MLP neurons of a small language model. Each row is named by its layer, matrix (down: output weights) and neuron, and shows model dimensions 64-191. Each number is 50 + 15 x the weight over its row's rms, rounded and kept within 0 to 99. A neuron's up and down rows have the sign that makes its largest values positive.
A block is one neuron, or neurons of one layer that tend to fire together. Before each block is what it responds to, as a language model described it from the Wikipedia text at the highest values.

Description: Personal name first tokens
L2.down967:45 52 38 49 82 34 85 33 62 55 50 66 57 45 65 31 43 55 38 61 70 83 35 66 62 68 39 59 71 60 27 75 58 33 49 56 57 85 33 42 45 15 68 53 65 54 61 37 90 50 39 41 69 30 55 42 30 81 36 46 49 40 31 71 36 45 44 43 64 26 56 27 68 37 48 57 43 58 25 26 67 28 51 61 44 52 85 49 53 21 35 46 75 51 41 33 73 52 43 34 60 36 67 48 38 16 58 53 41 48 52 54 76 46 29 54 52 34 45 66 41 61 71 51 52 90 46 60

Description: Work and occupation words
L3.down526:42 53 52 64 67 57 55 63 66 48 62 61 31 23 50 35 34 47 46 22 46 53 36 51 43 21 61 47 50 53 44 52 72 36 71 79 41 42 16 44 67 26 65 45 45 46 57 44 69 49 60 34 53 70 39 48 35 58 33 31 32 60 53 52 41 75 46 59 26 60 39 61 60 64 39 54 11 43 53 61 55 64 45 38 62 35 51 48 74 66 59 41 48 53 39 52 49 41 40 79 58 58 65 48 42 58 53 40 54 30 31 26 42 51 40 41 44 56 52 33 78 59 56 46 63 38 79 43
L3.down894:64 46 59 61 64 50 45 35 61 21 51 33 56 75 33 62 19 55 72 51 50 34 72 52 44 59 56 44 49 54 80 36 65 10 36 56 60 46 54 65 62 69 57 53 49 51 64 33 47 34 83 46 72 31 51 50 25 49 69 70 47 37 37 51 52 25 34 71 60 36 71 43 67 30 40 45 41 69 13 40 36 41 40 70 51 39 60 85 52 46 62 66 31 59 44 22 51 66 33 46 62 43 57 58 66 50 45 51 09 55 43 37 43 40 25 37 70 54 65 75 54 92 46 35 51 60 44 51
L3.down1553:33 25 56 45 37 74 44 53 52 73 49 65 63 49 31 32 44 47 30 74 25 47 29 71 43 75 43 51 65 65 27 62 41 56 70 50 53 52 61 46 95 57 61 66 41 87 63 61 51 44 63 33 45 43 36 57 67 59 49 49 38 55 67 42 37 24 47 51 77 57 35 42 64 40 61 24 49 36 55 21 45 51 38 52 62 59 69 46 72 20 57 54 57 43 58 48 64 57 81 49 29 55 49 59 39 69 52 57 53 47 70 56 60 42 63 63 51 56 46 41 50 36 58 20 46 28 76 63
L3.down1581:75 46 53 67 58 41 48 40 24 33 52 20 48 42 53 81 39 61 28 41 58 36 49 66 73 58 56 59 57 44 39 48 40 66 45 38 35 65 68 36 30 49 40 49 72 42 95 41 54 37 58 74 54 46 29 71 32 46 55 33 48 80 56 34 57 48 30 45 41 59 46 67 37 51 60 62 35 48 44 38 79 45 80 42 64 54 65 29 17 35 37 16 34 50 55 73 35 32 43 40 55 82 15 49 70 52 62 52 15 38 55 37 54 51 50 69 36 85 37 57 43 46 49 46 27 40 37 43

Description: First-name endings
L7.down150:28 54 66 48 56 87 59 68 51 63 56 62 63 52 38 68 21 81 61 37 37 64 52 50 66 70 51 33 62 69 39 49 59 44 50 41 36 68 51 51 63 43 56 47 62 40 70 36 48 62 44 45 75 33 52 58 63 67 32 80 50 34 50 30 45 64 77 43 55 60 53 74 65 46 48 61 55 37 37 56 74 55 60 60 55 25 68 46 54 34 38 46 79 59 63 51 61 49 62 36 37 63 48 48 20 65 56 39 46 27 56 38 52 48 63 72 40 51 35 61 60 65 39 66 39 50 31 51
L7.down555:70 62 54 41 38 65 38 52 66 28 52 51 60 38 51 51 53 58 47 45 65 64 42 32 69 56 39 28 58 35 51 57 57 56 62 55 42 39 55 74 72 59 72 35 33 47 50 54 46 78 44 48 49 58 54 50 31 64 40 34 28 63 64 32 43 43 54 44 53 67 69 47 43 50 34 30 49 58 36 37 43 40 43 53 16 53 31 59 40 40 54 32 41 76 60 20 60 47 37 65 36 31 50 60 41 53 55 38 58 42 64 50 42 73 45 38 46 58 72 33 50 60 62 29 16 64 42 54
L7.down651:34 49 65 47 61 52 52 56 40 47 79 56 64 45 51 43 61 39 34 92 50 46 45 57 97 63 58 60 71 55 60 57 70 61 33 59 32 56 38 42 42 50 67 29 47 76 48 50 45 62 68 26 67 33 63 71 37 21 56 27 58 42 70 27 46 43 59 34 48 57 61 58 28 70 47 29 37 38 50 47 47 61 92 41 62 55 16 49 48 30 70 47 59 49 58 36 81 72 53 41 59 47 63 50 47 50 33 61 59 42 41 39 68 31 70 69 35 48 27 68 61 62 68 42 61 79 33 56
L7.down722:40 84 65 57 41 64 41 66 60 30 52 52 50 45 44 34 46 30 66 44 46 63 65 52 56 50 43 60 33 34 33 30 62 55 49 65 41 58 50 50 40 41 44 61 48 52 49 47 27 66 24 33 41 59 60 54 72 87 47 68 56 43 18 39 49 54 48 62 31 45 50 57 21 54 72 54 58 65 72 66 20 21 30 47 61 55 46 36 35 27 51 09 91 48 62 35 23 25 54 59 54 53 45 22 22 48 65 35 44 55 66 58 48 49 68 56 18 48 56 52 43 64 32 78 57 19 34 70

Description: Roman numeral tokens
L2.down1145:04 47 75 51 58 50 38 82 57 66 52 49 49 54 54 46 34 25 61 24 65 60 42 55 74 49 33 36 62 33 55 64 24 59 55 34 27 47 63 43 33 64 57 60 36 66 71 49 46 28 72 76 44 66 50 64 61 59 45 42 39 41 79 71 34 51 48 65 58 65 39 40 41 51 51 28 36 58 55 69 74 41 69 49 53 42 42 56 68 64 32 75 32 86 40 48 52 56 53 54 36 55 35 59 68 50 41 61 28 44 24 71 68 28 70 43 46 74 59 55 51 38 68 58 74 31 27 49

Description: Time-span units after numbers
L7.down94:59 45 34 58 59 58 43 53 23 47 45 38 46 29 52 17 52 42 13 64 52 52 49 46 54 55 31 43 81 52 29 57 43 54 48 66 46 59 48 36 60 52 42 64 37 65 55 24 47 12 39 35 57 73 24 52 43 52 52 34 49 68 35 59 48 64 51 50 58 75 44 47 65 52 32 70 50 49 53 77 31 33 44 39 60 42 21 62 61 62 47 50 31 54 19 68 49 57 50 45 28 51 47 38 73 36 20 57 36 48 41 64 75 60 53 39 37 31 57 45 41 49 57 34 54 29 54 41
L7.down201:60 34 64 46 24 49 62 55 69 45 66 50 53 35 80 12 53 35 37 69 70 27 55 22 42 87 51 75 42 27 55 59 33 52 60 29 48 56 53 26 37 49 69 52 44 52 57 63 56 26 50 28 37 55 47 60 61 42 45 57 67 37 43 32 64 35 64 59 17 63 28 44 56 76 67 32 33 59 48 46 55 50 52 22 52 72 44 42 45 47 36 57 38 41 42 32 44 55 47 42 73 80 58 26 64 60 41 40 69 73 32 47 50 50 54 50 73 62 45 49 53 00 79 42 51 37 37 35
L7.down470:66 77 56 49 37 53 55 30 55 43 53 48 63 23 37 54 63 51 48 86 41 31 57 50 17 78 59 52 72 16 60 56 77 75 52 47 46 48 60 63 48 28 42 31 40 61 77 73 33 38 62 45 31 67 29 74 56 40 23 42 78 60 60 47 59 47 73 44 41 66 60 43 53 56 42 59 66 33 45 58 58 25 62 30 59 63 48 65 46 59 44 30 46 57 72 56 42 37 44 61 51 33 68 23 38 60 05 82 47 71 52 46 21 34 70 32 43 27 50 39 62 49 43 28 37 81 52 46
L7.down1233:55 59 43 42 57 31 42 58 35 78 20 51 61 36 54 57 65 32 65 73 70 75 43 33 69 42 72 41 61 48 50 53 49 52 54 38 38 36 71 47 57 44 76 56 49 70 58 42 65 42 55 60 37 52 45 32 86 50 60 48 71 45 33 33 57 54 49 54 48 59 46 63 62 56 47 37 68 21 48 48 41 56 52 57 49 41 64 33 49 57 56 63 46 56 49 46 24 37 28 44 31 65 49 62 54 45 79 82 42 64 34 61 48 75 60 21 81 61 28 75 46 50 58 47 64 39 57 65

Description: First word of quotations
L7.down145:29 56 77 85 27 50 28 41 28 49 42 46 24 54 34 42 69 40 55 40 28 30 54 44 40 56 42 28 70 56 69 52 36 53 52 50 46 26 44 47 60 61 33 49 53 28 45 48 35 50 64 67 67 77 77 54 58 53 64 53 46 54 50 42 31 57 71 59 68 47 27 64 51 43 42 59 40 82 47 78 38 36 34 28 76 49 60 26 52 46 44 41 70 41 48 50 40 33 52 57 40 55 51 46 26 35 48 44 46 68 76 66 71 44 63 54 38 36 40 64 56 46 51 60 52 25 49 52
L7.down311:45 40 57 46 72 50 37 66 26 41 37 52 29 50 49 41 41 42 29 66 64 00 84 85 31 45 25 65 72 72 65 39 60 44 58 62 55 65 35 56 52 57 41 43 47 54 65 56 57 54 41 34 41 35 64 45 54 34 77 71 33 53 47 72 46 73 45 47 35 29 48 52 54 95 57 42 26 59 44 59 41 46 66 63 52 53 59 44 50 67 61 59 52 72 50 60 46 45 32 07 09 44 47 54 27 57 74 47 80 43 64 15 48 46 44 55 44 45 57 30 33 37 64 41 32 61 37 49
L7.down410:64 53 51 65 43 57 37 51 71 40 67 45 39 58 06 11 63 72 47 68 31 67 51 57 29 51 35 41 28 58 62 31 47 28 57 68 44 62 68 83 32 84 47 61 76 42 38 11 49 41 44 64 48 42 34 46 35 48 55 75 43 55 47 46 41 53 66 53 10 58 45 41 59 43 55 49 47 49 00 44 77 47 52 41 70 44 56 57 50 34 53 45 41 58 66 51 34 43 46 76 20 64 29 56 72 45 24 36 43 53 70 19 46 26 29 57 73 81 73 40 34 61 59 45 37 23 23 50
L7.down1017:50 54 53 45 77 60 43 25 74 66 34 47 28 40 67 45 45 64 48 02 62 24 48 35 76 56 51 33 65 55 39 54 58 53 68 51 72 47 56 39 52 61 30 53 64 55 31 68 02 52 23 63 67 49 49 41 38 40 44 26 46 54 24 49 66 48 71 60 52 39 77 44 68 42 31 71 54 89 59 47 47 55 62 63 33 52 71 43 47 51 57 43 63 55 29 31 51 31 65 50 69 51 24 61 52 58 60 03 39 51 45 56 68 73 36 59 49 59 28 48 65 76 53 50 43 42 51 66

Description: First names of people
L3.down351:62 45 58 63 59 41 34 41 51 42 71 59 32 46 38 33 63 51 49 33 48 55 46 40 49 31 65 53 36 39 38 63 31 18 58 51 36 52 55 53 42 11 47 70 31 40 46 46 35 49 81 55 38 56 43 66 52 30 37 50 42 49 64 48 21 56 47 41 49 41 54 58 58 61 70 67 75 72 36 81 57 40 64 59 52 65 61 34 50 61 37 30 57 64 57 33 52 55 54 08 37 61 56 73 37 62 57 48 54 56 43 44 47 66 06 23 68 45 54 46 40 26 47 70 53 63 63 39
L3.down432:49 21 34 64 74 62 45 74 65 57 41 57 65 53 41 43 69 70 52 52 20 71 52 65 58 62 41 37 34 75 27 72 62 36 60 60 41 43 27 61 43 23 41 36 56 49 87 72 26 50 41 76 55 61 57 50 73 77 50 59 45 51 55 57 43 45 34 43 54 54 74 55 34 34 64 34 73 80 24 45 54 59 42 74 66 46 54 51 64 48 44 62 44 55 43 32 75 49 75 40 33 47 63 38 57 58 67 47 48 46 47 57 59 36 43 39 78 34 17 55 39 51 72 68 29 89 85 58
L3.down454:37 48 83 63 57 34 64 46 64 29 47 81 61 36 33 57 36 47 40 53 41 82 58 52 85 68 50 39 54 60 32 33 72 38 40 72 63 63 39 39 32 40 47 56 67 54 80 48 67 21 42 70 63 70 48 37 50 71 38 24 62 56 50 57 45 53 23 22 38 50 75 25 42 59 66 42 31 34 44 70 70 48 78 71 82 44 61 64 43 26 37 56 40 55 33 23 83 59 58 44 48 27 81 36 34 64 54 45 49 59 46 63 71 41 20 51 62 50 23 58 26 36 65 54 31 48 63 39
L3.down1004:44 40 54 54 57 49 27 41 57 48 65 37 21 44 42 36 54 95 40 40 54 75 39 58 54 46 54 50 40 73 50 30 56 27 64 70 57 54 35 41 60 45 50 51 53 56 73 79 50 50 79 57 50 50 54 60 49 66 72 44 36 43 52 61 32 38 63 65 68 46 95 36 28 53 74 31 28 52 31 39 60 79 42 47 53 25 63 37 34 48 52 68 35 67 45 63 83 64 54 29 26 60 68 47 26 54 87 38 52 45 84 59 48 60 64 57 52 26 46 75 06 53 48 58 42 63 65 58

Description: Pronouns and contractions in quotes
L3.down30:57 37 57 76 43 91 57 34 42 31 42 35 47 78 54 40 49 43 31 73 38 54 45 38 37 43 60 37 60 35 49 48 61 48 51 33 68 68 46 67 72 52 45 61 02 59 15 71 46 53 35 79 34 22 29 58 52 37 51 63 72 56 63 63 52 65 36 63 51 35 39 67 50 84 68 57 59 20 53 58 51 25 81 68 42 62 48 70 44 54 58 28 51 47 48 65 44 23 54 36 59 38 49 33 62 54 58 51 43 62 66 50 37 55 49 22 35 24 60 27 44 55 39 45 59 21 53 91
L3.down171:42 26 54 48 53 62 38 54 65 38 70 48 50 51 36 62 44 27 50 50 34 46 61 45 44 34 37 45 40 50 39 59 60 72 68 38 38 71 32 37 42 35 41 70 39 48 65 47 43 27 66 58 75 44 60 62 29 20 33 57 47 73 55 43 25 77 67 47 57 70 56 34 51 69 62 32 60 75 71 55 41 58 21 48 35 38 51 48 63 31 57 50 73 29 27 53 96 31 58 36 42 43 59 72 57 75 52 45 65 27 54 56 62 66 59 38 75 49 61 58 45 58 66 43 43 53 48 63
L3.down459:33 46 73 45 41 51 64 45 40 66 79 81 32 44 37 47 59 99 48 22 80 50 66 35 20 36 44 52 65 65 90 51 56 55 38 43 27 38 54 38 68 44 42 51 53 47 45 70 76 43 66 41 33 54 45 62 46 42 55 48 12 60 63 41 47 73 32 71 24 58 24 47 45 78 38 27 31 54 58 46 47 45 57 64 55 42 67 46 53 62 53 48 54 38 43 78 72 34 42 46 70 44 42 68 38 41 41 51 61 47 59 54 49 38 52 50 38 57 35 68 44 35 53 39 36 68 36 42
L3.down805:28 61 63 59 43 34 44 22 26 49 49 41 29 45 29 46 69 53 67 53 48 29 28 43 66 73 37 50 79 44 66 50 64 32 65 71 64 66 53 55 59 47 51 49 43 50 57 79 41 54 65 09 59 51 13 45 46 29 58 63 31 24 51 60 41 54 40 41 22 56 64 54 58 56 74 41 40 76 51 44 35 58 46 70 31 49 50 52 87 54 71 27 46 50 62 39 55 63 55 73 31 36 53 49 32 37 63 52 29 70 33 58 54 65 38 81 53 36 56 34 50 42 35 38 47 42 34 19

Description: Name-start word pieces
L2.down1478:28 55 32 53 59 43 51 40 35 62 60 51 31 82 63 61 46 38 55 75 29 78 49 44 55 52 42 19 41 70 42 57 57 47 49 59 55 37 15 38 66 62 43 29 26 36 39 42 29 52 70 39 63 50 74 68 37 22 58 42 55 58 65 49 31 29 44 39 10 68 54 28 50 44 53 31 47 40 30 62 61 39 56 60 47 66 28 37 74 38 59 46 44 32 28 93 62 45 35 47 64 55 26 67 62 55 59 41 24 21 72 53 29 26 59 48 56 22 48 51 50 69 73 75 55 43 55 45

Description: Time-span nouns
L2.down1101:43 49 45 48 38 56 40 54 62 53 56 45 75 46 62 42 51 42 44 44 57 30 30 66 58 44 42 74 44 61 39 45 46 98 58 61 36 53 57 31 57 16 35 42 50 68 33 69 74 70 46 49 33 63 64 69 57 50 72 52 25 76 48 37 56 79 48 72 21 39 58 60 72 59 55 73 54 45 53 46 99 63 38 40 54 59 53 45 32 64 27 39 47 54 44 34 49 29 48 52 44 41 37 36 56 66 58 12 59 41 31 49 73 52 37 57 42 48 48 68 44 57 63 50 55 54 73 43

Description: Ana- word-start fragments
L3.down375:55 71 56 17 36 59 36 32 42 56 03 56 33 42 50 41 66 19 43 74 40 48 48 48 23 48 57 57 33 34 45 33 38 51 41 30 48 54 87 35 34 53 45 68 52 41 40 54 49 34 42 35 65 43 61 60 24 52 59 34 41 32 60 45 72 27 45 70 51 43 36 40 69 50 70 51 25 51 44 42 40 40 39 44 49 40 95 41 45 54 57 57 38 59 47 31 59 65 52 69 59 45 59 49 72 36 21 44 52 44 86 50 43 37 62 43 25 63 90 39 31 58 47 60 46 65 34 48
L3.down612:35 56 39 37 60 41 52 47 66 61 66 24 26 56 70 39 35 59 63 25 59 83 37 59 29 40 45 44 71 62 32 71 28 42 41 64 34 36 47 40 51 25 50 35 24 52 70 54 51 58 75 34 72 51 75 50 53 76 45 52 36 64 42 47 42 52 46 59 68 69 28 62 37 40 47 40 34 60 78 49 66 48 34 40 62 59 58 38 87 48 75 50 60 51 57 67 71 68 47 22 20 59 49 55 64 58 32 40 55 54 43 41 59 65 46 48 35 51 45 53 21 23 66 81 63 29 79 53
L3.down823:54 35 52 35 33 40 45 87 97 57 54 53 51 62 35 55 63 61 45 82 76 67 55 30 42 52 75 25 54 42 21 64 42 31 48 75 25 31 52 33 34 55 48 46 53 40 56 51 41 19 48 59 60 56 19 86 46 74 75 71 73 64 20 36 32 27 36 30 32 50 52 34 68 52 45 55 35 63 29 51 62 67 85 67 38 55 60 33 15 58 77 44 66 55 21 45 34 79 71 42 35 49 57 55 27 62 41 47 71 63 68 36 75 28 49 61 47 62 60 58 28 63 47 71 56 60 56 48
L3.down911:42 65 39 73 55 52 55 41 63 62 79 51 19 76 95 52 44 35 81 43 75 45 35 49 43 40 32 43 67 30 57 55 67 61 62 54 50 30 56 42 48 42 37 47 41 56 78 53 36 44 39 29 46 46 63 28 30 29 56 48 65 53 65 34 32 48 63 37 41 51 40 43 58 25 62 35 60 52 52 77 61 68 34 64 46 39 51 27 53 64 54 65 46 49 28 69 70 60 16 51 60 29 41 48 62 57 24 56 37 44 76 56 04 31 38 66 65 68 50 40 48 30 42 50 68 45 41 40

Description: Mid-word "-a" syllables
L7.down570:44 69 60 28 38 53 72 41 83 63 45 69 42 59 26 52 34 56 91 47 43 49 73 60 39 66 65 59 48 59 42 55 57 61 48 38 41 46 51 62 64 59 31 64 55 47 53 75 38 44 30 65 48 35 48 62 58 63 54 28 28 56 33 58 35 56 32 37 76 55 12 25 44 63 55 58 59 52 35 32 45 38 45 37 56 61 62 39 18 69 43 47 92 66 54 74 76 70 56 61 60 37 34 51 34 36 52 12 52 50 65 54 57 76 31 34 32 69 68 59 51 20 58 37 56 31 52 59
L7.down725:71 33 74 50 35 50 62 69 63 33 37 46 39 68 34 46 65 47 70 79 64 56 60 38 21 37 66 62 45 64 68 41 49 68 55 61 37 72 36 39 24 43 53 55 34 56 42 34 15 37 46 57 43 63 47 53 54 57 34 48 28 45 55 48 19 43 43 63 18 84 48 60 54 53 42 67 27 78 38 34 47 09 54 68 26 51 51 47 30 31 41 58 66 21 65 72 54 56 31 63 41 35 40 45 62 44 28 30 38 58 61 57 66 42 69 43 28 45 44 63 49 07 58 21 55 48 64 71
L7.down1039:54 36 57 52 47 53 46 60 64 31 35 43 80 48 61 70 35 54 59 65 55 30 52 26 49 53 66 43 43 72 67 46 26 64 56 64 52 40 35 60 72 38 38 66 59 39 31 40 48 68 47 33 65 69 64 45 40 44 59 55 86 42 43 31 56 47 42 58 65 56 32 69 28 35 57 30 42 52 60 42 58 47 69 77 57 45 44 55 36 36 37 59 50 70 34 14 10 61 50 57 51 48 51 37 53 57 48 60 45 41 65 49 17 60 24 47 45 28 60 52 44 24 61 54 42 60 63 30
L7.down1183:47 52 31 40 43 42 24 72 60 36 62 58 45 76 57 46 40 58 59 41 33 33 57 44 43 44 43 41 38 57 51 47 60 73 71 52 40 50 98 56 53 41 70 49 59 41 91 51 70 59 45 53 43 51 43 91 70 55 48 67 33 46 71 48 50 65 37 66 36 27 66 69 75 68 67 61 61 65 39 54 68 50 47 55 61 61 69 15 46 70 55 50 76 27 57 46 42 60 45 32 31 20 43 54 37 31 55 72 38 27 49 77 44 67 35 48 25 04 55 98 37 67 55 58 37 36 55 83

Description: Sentence-final periods in encyclopedic prose
L7.down256:53 27 71 51 41 43 33 40 51 39 66 45 53 51 64 58 49 89 41 25 45 54 67 60 53 19 37 30 53 31 38 45 53 62 50 74 43 46 47 29 56 26 37 36 40 22 58 53 54 59 46 50 52 38 75 18 47 61 46 61 61 57 45 35 47 81 40 67 48 51 44 47 58 71 38 54 49 42 38 60 67 45 50 45 47 34 52 64 55 70 32 64 19 43 80 37 59 80 38 49 39 36 51 50 29 64 76 44 36 44 14 66 53 48 39 56 38 46 52 09 48 24 59 10 57 31 20 68
L7.down329:31 55 67 37 60 54 59 38 63 61 67 65 58 66 63 34 40 47 57 52 38 31 52 66 41 56 41 54 64 37 45 29 54 39 48 74 76 57 63 52 59 36 40 39 65 65 65 34 57 59 52 23 50 45 45 51 38 53 47 51 71 59 47 62 77 30 62 14 43 46 53 33 61 43 52 51 53 38 42 54 48 52 58 38 59 57 52 45 47 64 72 51 47 44 52 93 84 43 60 33 42 50 33 65 46 25 55 54 51 37 48 42 42 34 18 46 76 65 28 55 30 48 45 37 48 30 47 69
L7.down502:62 30 80 51 46 36 60 50 61 44 65 56 36 45 61 48 59 52 47 55 49 57 43 63 73 15 47 67 43 50 53 64 32 49 69 63 53 39 35 40 62 69 96 38 36 42 50 39 50 74 25 34 55 72 37 69 46 47 70 70 36 34 48 46 60 36 37 48 63 37 35 49 51 49 42 35 36 42 91 44 28 57 46 67 65 74 56 47 46 47 38 41 69 44 36 48 46 66 44 54 61 58 63 53 21 44 79 41 26 24 32 29 63 47 65 48 62 20 69 33 09 88 57 46 61 26 74 79
L7.down1429:52 38 82 59 31 44 57 43 63 33 44 44 60 48 56 61 42 54 57 23 35 40 52 82 72 69 73 49 63 50 67 51 61 24 58 38 41 51 19 43 38 35 46 33 57 62 64 53 24 38 54 73 50 65 68 52 49 39 41 44 79 35 55 56 62 71 52 53 65 48 21 26 08 51 35 60 50 56 64 56 35 50 31 70 61 45 69 46 60 49 49 37 44 24 54 46 38 79 13 35 37 65 43 25 63 59 64 65 59 41 52 45 44 47 46 48 25 52 57 54 61 31 76 43 81 35 83 33

Description: Paragraph-ending line breaks
L2.down1365:57 33 63 64 27 22 27 72 20 45 63 43 31 53 47 49 57 58 37 66 56 42 53 59 54 71 68 40 62 32 24 60 51 43 47 93 46 44 74 72 55 77 44 47 59 59 71 64 34 61 55 57 44 53 50 49 57 33 29 61 49 51 14 57 67 58 51 42 67 45 41 37 39 33 52 60 67 44 47 46 50 51 56 60 64 34 25 59 37 62 40 33 36 29 65 49 55 43 23 70 25 58 32 51 19 54 43 58 53 44 69 39 36 70 29 52 81 57 60 33 61 56 66 65 67 47 43 30